Part of a small language model's weights.
Size: 10 layers, width 512, MLP 1344 SwiGLU.
MLP neurons of a small language model. Each row is named by its layer, matrix (down: output weights) and neuron, and shows model dimensions 341-468. Each number is 500 + 25 x the weight over its row's rms, rounded and kept within 0 to 999. Numbers have three digits each. A neuron's up and down rows have the sign that makes its largest values positive.
A block is one neuron, or neurons of one layer that tend to fire together. After each block is what it responds to, as a language model described it from the Wikipedia text at the highest values.

L6.down117:453545536513479527486531465564512500468511480484497478496550508454544468578519479501542516498499500463515486479518482481524446467498478515497522538467504545496477530472504459494491544473521469495505499519509488477473478528531531517518495485487561514493493507510519488526533517486515472497494495524527467487497461483492477506527518530501473494510459514522523476572511532491526499488525
L6.down163:463495440474505504484515494540508532498487487487473507525509502475454526459512534526499490478517474480531502493515505553499492413499501516505468461495514506502474524467452474497506492525528533509457487523524492545500522508452479500505491486494516501474528534484493492436478478460514508476494469538478516488514505476498437472508508456518524461534464531495465501496529481576518485488488
L6.down310:514509473507495501481525514520511511534521460473494501518493482519467484538469487488498545532493470524508462483555486519482522502510508474484530474546487489493518537458545488531501481437511527433490521473501503493478514503435500512504536532479492467500532486484474484528502494508436491502483505464531488466534523513511440515511522456467502499507527533530480501509500524474515511503477
L6.down513:504473476500458523466527462484506442482537533486477476491475477502489508497453503458478483514443577520504470492513472524500544452478485523541525495492482503513486529506516510461512502512462507532526508464516529477482475513513485506503463493479487502538525498471498500499462528506488499471490520478561541521514531512490448521461475472481566509469515478515507523528503483537515464500509
L6.down531:486474514487554528463488513528520472493533539464497485486519512517519537506500573467498492483498489476502506498477510515489484489521557503514463502470481547501519504513498491511484489467528481496501515460512470469502502431493458487481499511540481518473476517495480496515496510483550478507484510547556517457523482481463519501533488474493480501480482532446542502501555514521494506458438
L6.down545:499476485505488532453513487484485467497513474486481509513511515478506456479507399477493496464482519467458510511509440506451453491513528520487463500490501511467510527489497471533516534521494523518487501542484525532528475491520507515528488513462504467480499504505478555441517504522506506513506463493491505461489506471504501533491531487527504500506504563468489492537495520506503522505456
L6.down603:476442509514496506466468478530517505476514574482543487474501500492472519516511514387531516510465487505475516482489491475507487532510517490534505506484465497497524510500497473521478480489477470503481504448490509511481537497509495460506475510474546535491516464497491508471492504456499496517494506502491514489541495475470516537470509490559487521502499545511473491501521520488504548519489
L6.down721:507527458516501502478458483502526512477526474502494473543493508500466517494495431515511515499481458518510491501530543463483483461510495525511445517538501476466459497529507512481505492512516516498531484470530538478496516504487464558498528477489489513457506534478488510482545506517495550487522483478496533487496487494523523449497548482486509476491487490541530512503523513545497486521484
L6.down780:512471520492517508481492494474480470468531489500467513500454491519506494548507492491507476487497555502477521472492483505521495520507506494520500494545494493516491516481451517495524560498477478473520557473488531511505499493472523506478485463479517447505489474497477484457461535483489478491464495522575539500532488540479467492505478521488496419541516499561486539490482441518538514489465
L6.down869:512508512498507515525519537476470480505455468523472478493487543495474531489517501534490510529507509476521490538527481474490514573472497449553464476518488493491500543498488503500562492460519483492469494474474488490530543454482460519483491515479480490444481529491520463544455462498490526530450522514535517526487506535522510501527532520505526478501477500523530449515492499489529429504466
L6.down988:504470495505491493500529474537560502491516506547528492518495516486501473525511435470446508521480525513522463492522467519461518514491519513477520498466462486523518498506503470523527501499535487478464497521522475504527524464477557487571479543486482521505520499536499493496497517517515508459475537514486529488526474495510551491488492551518487495530507488495473477483533501531544499490542
L6.down1093:500502466553460503463502480559441518471541492485529464503475513449468485494506441532501506505492511511494509516492452514490528525491583489516538492467523470516509546531518494482522475508489494515489541490497542478508538502476504483495488515515506546509524492534504544534482489456486538526516492511464508501503556442529531555448536500526498493488500511437533486500488480480466511508455
L6.down1139:476517516512496513501489544496501506499494486516505468474522506502475487491510525478513503538488484505490500481497553533494506496530504482496458481509517521494507485441484501544467462560474497503477470493483507503499532493528528496516465423515500510464543472477491493502497475485489513540522507495529500517484537524469552504491513535522485539509502524475511562484520495447507499501561
L6.down1155:515465489506486471482528451522509489489491491510526506463464476489493540487463371509509508536499486553484498503502476526542532505501490551500531481489491515507484521495485525554516530547529512484456488514500505516488492471493505519510475496506479546485492531526502489487502471477523515471479504522459521488513493504550483508532480503474502485531475467521484477490543507484469513458444
L6.down1214:523455508539484504472502498476512516498509507462505509528534517521485532507514471438527499545495511505520492514489549421530489505493517522471475471472459501490478465520512473511508504473559508513547496479451518538500474536514535497512494499515482508441484501471486473505510506536505481497483519484474562512520487468505526469555459468479469484517467481510561479508471468497518510504510
L6.down1311:534529487541506527477501488482496436504466494506495476527466497466488516466556493481515491556491516501474516506488507481468516485486474570500521487479511510504521516493535507532568503499507530505529509483528506480515489544531482505478500548512544494491503473499503492482473493527510500495532558518468518508505483458541493487529497502469505523520504556462503505510511468485510496490532
Description: Subject pronouns before verbs. Personal pronouns used as clause subjects right before a verb, often after a comma or "that", such as he, she, it, they.

L2.down478:529479501524476492455495511505530492509490523472520501491465486462493472502467418440506505521521529525545494499465524490473526478496484539487490509469491527466472467510509514465507483484533530517579519473463473500466504532472492498540504501464502478525470569478504526469440478493504508485489481483464554505486512455537452512495498506510519522509499493468537526521479508506489487513503
Description: Sentence-initial subject pronouns. Subject pronouns opening a clause that refer back to the article's topic (he, she, they, their, this), often after a date phrase, as in "In 2002, she" or "They won".

L2.down525:488492460496456477495546527523487514485472507511541495491488502447483479405524497472527520521489507465490493455480475459531524486472483501482507471492513470511507479480473499528458513533496514555536499513499470491499527506480500505484513480500491482525577514504527504463532510523515491508495484504475487509494510483513496503514523468468511503500461473513528533528475513520544503519512
Description: Mixed date and word-fragment tokens. Commas after an opening year (In 1986,), "aged" before a death age, breaks before ==headers==, date parts, and mid-word fragments (ap, l).

L4.down657:514482507497562522506471520496464521494509536521530499484536479521524523500484496513540472478476560532514508469482462476481533512500483471450523487486497505456491508520483485495472493501517506474493561480517508496518521502487490502493488468510508457492508471499532525521517431466516495459501504463541525480463442550512486476457542475463493456504517489467475472460497525485537443514530
L4.down917:480461471462476445512500477553517498535495513485510488499495466532500492492512522484500536465544527453513470511483518476479527478483505509534492476479486524469503464517505529515490468478508534470494513538535496499460481470492488555503455479487496529521480454477495483498499479492529495525465496470544501515467467525476541497487479444493518519528475481470506490515504448498488516475485
L4.down974:514517497498522497475488505486496490546474502532482498470496530512483506507491516466498505468475506530570494464471500503446463460491470520461523511525553483517524515533479489557479477505493498494506512516526485510520480503485515484495506494488489464543456520498540548529498452471481483449535480495466509482449512512515489502485506473500494561486547464493542481458514520501501501507538
L4.down1329:526490526516522524471475463532534507519459536487529494504495523446545525539460460455485517491513472514476492488475451493544523525499493574474582476481482518486504513482507478549473523488452481453467497523463521505498503497519497510491495510524492509498479508483452524530489522499496497540525474536491486515466509531524488481488540474506511514508450507522456541552504526520525496476517
Description: City–region separator comma. The comma right after a city name before its state or country, e.g. Knoxville, TN; Szczecin, Poland; also the period in St. Louis.

L4.down415:488495450519458494507451516462499511500514480482507493509522502559516515474513468494500537459530484496483492491475542468517535473527502488493489491458447492496463510511464508500505488480498515511468486522480465485495474445529509511526482508488537511500504539530525495492505499530475491530527500513443506527503493517504536453475468489504477498484520511492517535463502504488504513491459
L4.down630:489507452487506526489520518497500547449501515466471499507470508503517561475508523489495533508490491537493493501514503528468542496489491492498541485521477491542539465509483508519482490519536530518517518519458536512526496450533451450486511450522513508518509553512486440489469535468483490514511485528507481539465504498488457501486531495506483527496529492493484505553523487482518521499451
L4.down744:516479479490518485470506485485511511504518498476492493495489475533502460484455497529486489478565502532490488451493540504546546499473507476501465517504518531500520519506478495506486490510474481475498533493528508518469490509523513465549523515480473554533487504498497470494515524503462502474503481526468508486520511544463522489494457499469525499467497493532483462487471505475472485480550
L4.down1085:480489548504498483505523508494487488514509483534528531482483509495503468493502493493479484490585457520528540483501530503525481498502490516534491491535520548512491526516453491512545469494497514506501503498472525485507508468492529449516497534506541544509544534510477446506496447497490493503498481441499470475482488476516524521478477549510474504492542484499501528507513485463492483495529
Description: Ends of framing phrases. Last token of an introductory time or relation phrase before the main clause: "at this time", "In 2003", "after which", "despite this".

L4.down175:474476526408493513509472501505477486479490539486498460498499508484493464495548526503501489479494519525479470498530556461480485462482485505525496468489463495486501486534521524480487504502528469472493475479505512494540510512523537532541493539526470514499499472472504502509537486478495504527506470547495489484491493494498513481522514481544490505517526512563497507535510486477517500495489
L4.down480:528501496524465483528480425509535502502481489530531483524467515514543519507503461466499503502456497477489498587468492490506502529510481502507500494493479462478504515496511509491497496488467496484520472479499506484516506445508519521490461510450501489511500515532476539510501477515500494502558513518480498509533480483527482535473519482486478548562501460483497532550502496505517489501531
L4.down588:501503512454506527496505576494505511495464477492532449481488506509557523486536553510475500549425471498510494514506498489485510516506513481530538478473454507534526505496481482454528517540497522497466536528467490473523489537481473482523507498504504499509506538523475486498518473508492499547508518512485575516461536468496524499517490502491487505485487508504481542504511500490489499516482
L4.down1322:516512495480561477504493486507479504501446503483551518504483505501516486499516501498490425508497459485459469464453506491489521501555512532465511497487515533520484525515495519533484519495534536488505515495500513468479453555502551474506511516496476485549491557476506477493458495489463498488506491523472472501523487480513509518535526493461524484451515543487502474485510465518489513490464
Description: Subject pronouns and ordinals. Subject pronouns (he, who, they, she) and ordinals or durations after his/her (second, first, ten years) in biographies, e.g. made his second appearance, who served.

L2.down1317:494507488536523477513491497522551481484506467528476528532483533562445516496517466490473486508526470479480458504488511483527470472493493521496451507525496465502495519473466467510493496525526501490487518489509538474501510539513474505515523508515536502520535475490430513496520516507503495504503508533465497476486543486503592502475515498491506508502480464410559512506504487521502462470515
Description: End of noun phrases. Commas, slashes and word-final pieces (ots, ates, er, ator) closing a noun for a person or group, before an appositive, list item or verb.

L6.down17:497486505530464467526463504542522494557468478502493514491492479488450481495530562502500498502518512509498523510522471497516534481501449533498512515435486477498521515507469513529520521508486507485464469506534504523473471508512514527496491502512496551484504450486483528474540510523499484474457524503505526506518523533476483513486508520533530514491483507496516451452480483477516492529522
L6.down67:467433529493477504530476472485491535495492518511509489526525487542506509488499470493510482493519506471487479508517515496482435527486542534493436508499510494458544464486512559494528526477468477479461450489506506522508527507506499534506512497488490518464495504509523515503467511506528478525542518526544472510546539488504511512493545490515532493504495558486510469500494513491442496479507
L6.down68:544461527482514530486500499473517514500517459539516460513469532488508522481535483516505500526537518482550526481487476539518506524499519456543528510484490497465517529518515530468509493471540494526516482443538494425526510479522516531501474493464538493532532547484509478522507516460526526516458525520494479522518481521473492545495494465485466526519509480514484476518491452520440450526535
L6.down188:513525543532513475529500502508483516484535507467531533526520479505502465504496497504491532507520476503528488508527488520488520518492517495432391487565502493478483423472496491511506506515518485526497522484481528501487483514523483471490491504494505461557533466492481517442470448477511510510495467473460482476502524505518437507527474531477524508466494518491503484483488482476475488484532
L6.down208:492474448526519504551516496503459491518506526534546472497513542475464543483478507449499504488479467518487490538510486518499528523546525510509493471453479469487494500488515481493525432536498496499515468465524547517498463504502513498471521519468458510507537478478512481472488519514476498509478482466504546486464473498478475543488513496486519487460503505470456512497473476504512428501514
L6.down250:513457505514530488525512438483493539485509506509471462522531488496522446520475478502505541496529493525574524477520473529481472543482509530499537511493498504473503480503497499526533518536500495522535533509496529503500504489526476459480526540519516504483498495524527526491527522535483498505521480499454483508468513527481434504525520503464525527491552507497477493473529541486471515442518
L6.down329:508486514517475544488490471546479513510493505498501528545518496516486471502472466504514543499504499496506503523519553512514539513519446502473401507517432510475501480501493511486499529489480455518495500501497552493497512469479545496501511501494518491525492525496496481468500477441476502502478486524499501486509480548511496486503496500483501501529489457497495539524534517502508473473499
L6.down336:513523512566506478503527479475515480487502500484496497505527523525524442499489452506512515492518478529540513506531498508458523524517501519499436463522509512505522487522494494513489497492498506519565547519525473513484491465519563467504505527485494534488544505502519494489518491493489471489497499535490484497468510528485513489499505482522494473467539481501501510443506502428487525512472
L6.down550:504495505465481490514487490472445515490508540520504490538514473526547471484455498528475535519489482514538500485513524547508532511535497489543457527507494523444517487514480473538475516484510513522537509495512517508487535476509518508497478444534525536553518446508484483505507502529521448544449476474453477488532474514457513508519478483497480501527548489510483491484519516505471534502509
L6.down574:478503488450494530504522527495520481518506484520507518482489513481523525487484477485473478510450533456489496523515527478467457513506478530525523507478498463507519523495533554477549470534480522523519523475516505471516514555446494531475543468490477542448485503489547467500493504548508486499519534488513488496518486517507509504506510494508510481544467457524509476534519507479501509502436
L6.down613:502499499540459471511517492505489500499474526492522497539515478508502480452453412494499541483476493501517510481510502490461540512493520494498412531505518502498513516503492489488505520484507492528491540522481468495498501522499507469503504482455483475531505522496487523460505518468500473501493494510478462475479493536485480510552478467474512521497521534459456498477515501510476533497490
L6.down693:456531460495496477500529516499511473493493489466520498506529487481484498516505483478527520500488500498487483493575512519484485457477512473470464481493454515437498468522500472505516510544476463498493495498466475495522462492454483498510482502493500537489500509489506529422463515472530493557474486525484499498463544508514460465492503502499475521478517493483497517494554524547460501526469
L6.down694:569491546532443470468522483520484494459523489517498494512524487478501492477505468547444495548443504558533495495484560471541485497528515516473484519477492505501461490503486500492497506531467517505499506494517482502458482562500497450483514453481474473524510493505473489492494524489444448541492504496516518492491530450505486493514567528479497520514508514474503501474511485514486487556529
L6.down698:487545540539518484513489527526546422502455474459483514493531496451460484497570553525510510517504499502492483531477520472444508516480455481513519465511492457462529521514514536510518477519476505459541523512508506491485476508454469496490520478505475510523486520470514505514506506532501475477526483498521485571502511518493434528484481478463507528491500524495511510482524442520529487553524
L6.down777:482458490484451504487512518513477482461495507503458498512506510534434490424520468479490492490522449471487500519489493471486514527485524477513496456470478505485514511476481475513475503466502474516510509486487532465524548440522545477545450456497495509474500506482535479483487508470481491515482535515497495496554505522498524489475483473492498484542480526479489478506497553519439497437481
L6.down1338:492525541509475489536497477441465516492510514500538496520531458508497490510478500509508534522471483507511526510505482519461524547489504462476384454520473515462497461495502499482499506534508500542504500510519503480510512490500517485481451504500497495542511481511493500403490475503490523549487481517496494498531500476468475522522471495502491496490492515506460481470533460483500482487507
Description: Pre-main-clause connector. Commas ending introductory phrases (usually dates like "On 31 August 2012,"), "and" joining a compound subject ("Shukla and"), also score hyphens ("4-1") and main verbs.

L6.down106:503479485499495509538495512542523510498497513468479488511433516515518516501536467505527506447555558455502519496468509485497527489520525493529473493539484500486495462491514507516487500478514501451480542479489523492477462504509515525499462512511510489495488500484522507536528480534525538466466495483515473473483470525446499524481506463506512511503472529482486532536531505538474529453513
L6.down127:494493494509526505503537482519524488487550517469506471467494481513496511492497514521487522497497456560486460571524521463479478524523512506538526495502524499519488490467460509490484487463552510502513545504473497519502512526505497496503505490511496512450500509509484472519500522534500489484545544502513519516499494493448571469511491506507469490483493546513508530464504544509496532518487
L6.down261:480514498492504532523498461487538505491502534489461476553487466454500473490462475519521536493535447520520493505500503488484508501541529501480497482491479484513536482471482471545538513482474487480462520484466543492520511510484508475522494493499492506487508507504481518470539501512516496519489528462507460479439450494528513509482503445482505538478494487440427480498497498516455528465524
L6.down303:516517500520515426481564523509517507524528517476480475514488488540512520482471382470515510496487503503483480520468459534500448463504475464498492507502534502547503487497471487476475483514549477484495521526494529503466493535463544497505498471499495489453494489478496475544510528539517463458473491474484493493501461501484527470541535487496501519513503496490478505470483496467477477468500
L6.down317:507525466484512515493502498549532516532526469510509526463453533479526483500517418500509487484526527484485468521502480497501506456507525562492528528532502508538489504473472501509491476487522475478490499511465508551493508539492504478487555481467500516442523509517513471511503487540528556492514499496502502462468480487475545475495514484528518485464518506438480524484463527481497510507500
L6.down328:480486558493506488550509486494491517504516490464457485510522514526468510522480500469510513543490496535495514501536451478486522500508488532494448499503487459497494505502533456540460503511461511496537519536547535542504462471502469488519528488505531503530489483529475484426469451459470523476446519470491526473479523489538505489476498501515497475523522527467538538498518464498489465533511
L6.down378:523484494529477518499490500469506494538472561552494515513488480448473499490498397524513567517523493523489459501478492505450520495501546516496473514512490481504517531484506515526494511489453460484500488468517517482491529518438513516470513498474503502479465503465509533440499530492495528519547491474493478496523510526470506497503523474474541523506491527449480499519502532518477491487493
L6.down382:509495491509522506480491471534523480497489449448467540474498503512525505497505486502528522484480483498509556491492534528507508448515465435474481542486497486494498535513513445516489502531489477483508400491510481493492488495439542479496465485441488500518504469496506524500487538464506546459508509487522487511500488515464497521494519522529505525506496517528492507468511516506493515485487
L6.down493:521521485496475507498530547493456468476529534461545502517504523533534522503495502479497475552471529484490477502493494492505509512541448513494540511524528469498520512558464481486489521487497494510452493492471487490507488485535490515464496481472504497485521465520536490512475469507469504503506510506540519468555526546511531550504502490492518510500506539495499505521545543520520517482526
L6.down616:514548464515537493482530476493475511532523529504509479505506447506454478519489440458471476490486524535503493524507482423501508501499499501517534517482501486549495510469502530495530516508516520497499521469463563484440499508488485474525548487477482506486499519475488455518483512498543491509476510449460541520508490470538508471476523498504505485516528515466517477465494486528495501520479
L6.down691:488517496497544506505451525515506524462515488488509486494500481499538481469521518493544495521465540459478501461518469579463529502514519523526470538504500505460495532489530481511496517526505463514502498486481525475503475517515478507489527483499498482514467523497501519489501526508487496498497491487464506498515477509476515539509526536534517503496509487472512518504495548452523532504461
L6.down889:481505542510521510548467458533450515528469532495538498487544485474543479510473493531512475505519460483499484482534502504495492520519456520523505550463551514508520505491519483496511502496496474492534543523482477519515543489502496493474510458507526500529524532486493547470476518520523530512528500484519520545500504493443520505535536479526546511486496499479544500515521506482571527490474
L6.down998:517445521462499493521490512506523510548511500511483518489493523536510524469504476461506516448495519465528549476498526496478489492474524493499474513521461506485457488518513501479503491495496484497484508487506508440489526475495529489507508508454498508490492501463527499500527540526543539472503518511527484491467465493437499474539525491541508472489501480501517483552489545498479529512477
L6.down1045:545484504485502481511495503519511523499472490514479479488483516492498510513490413478537535471498521529463519526533444501515521482500514538482598506527509470508508502491471492512507472499514463479553518497468529517517511553498491492493529503485507499448494496484473506498497538487487516547516506469497480509493493483486486470493450514511518488497501511481487508518497526507511502483506
L6.down1120:481508498506551485465460487497508539509493482522466503526514533541494533522531467494483510499478480524534468521496497515510489514534518481531503463498537472495479475482480485494447464481562498487501547492496478506451488471474559527526483515518521527525507516460519499470465523445457536539516496511491498481543503516485481448470517486510497469514532476523494504562521485495524514483522
L6.down1272:488484499490543506475521530526488473512475500515511486518498512497497522489505518510509469486470512531509485483510551508514533473498523528467513469504515486502532503538515526473522528553483493478475492503494476536530458511561496537476477519446509502448495502479486536522494559532510483519527504504489495473486533526486510455506518484509498490482528494474499522500490481560507511471479
Description: Comma after proper nouns. Commas (sometimes an opening parenthesis or dash) right after a proper name ends a phrase, often starting a list or clause: Lima, Molik, Huntsville (.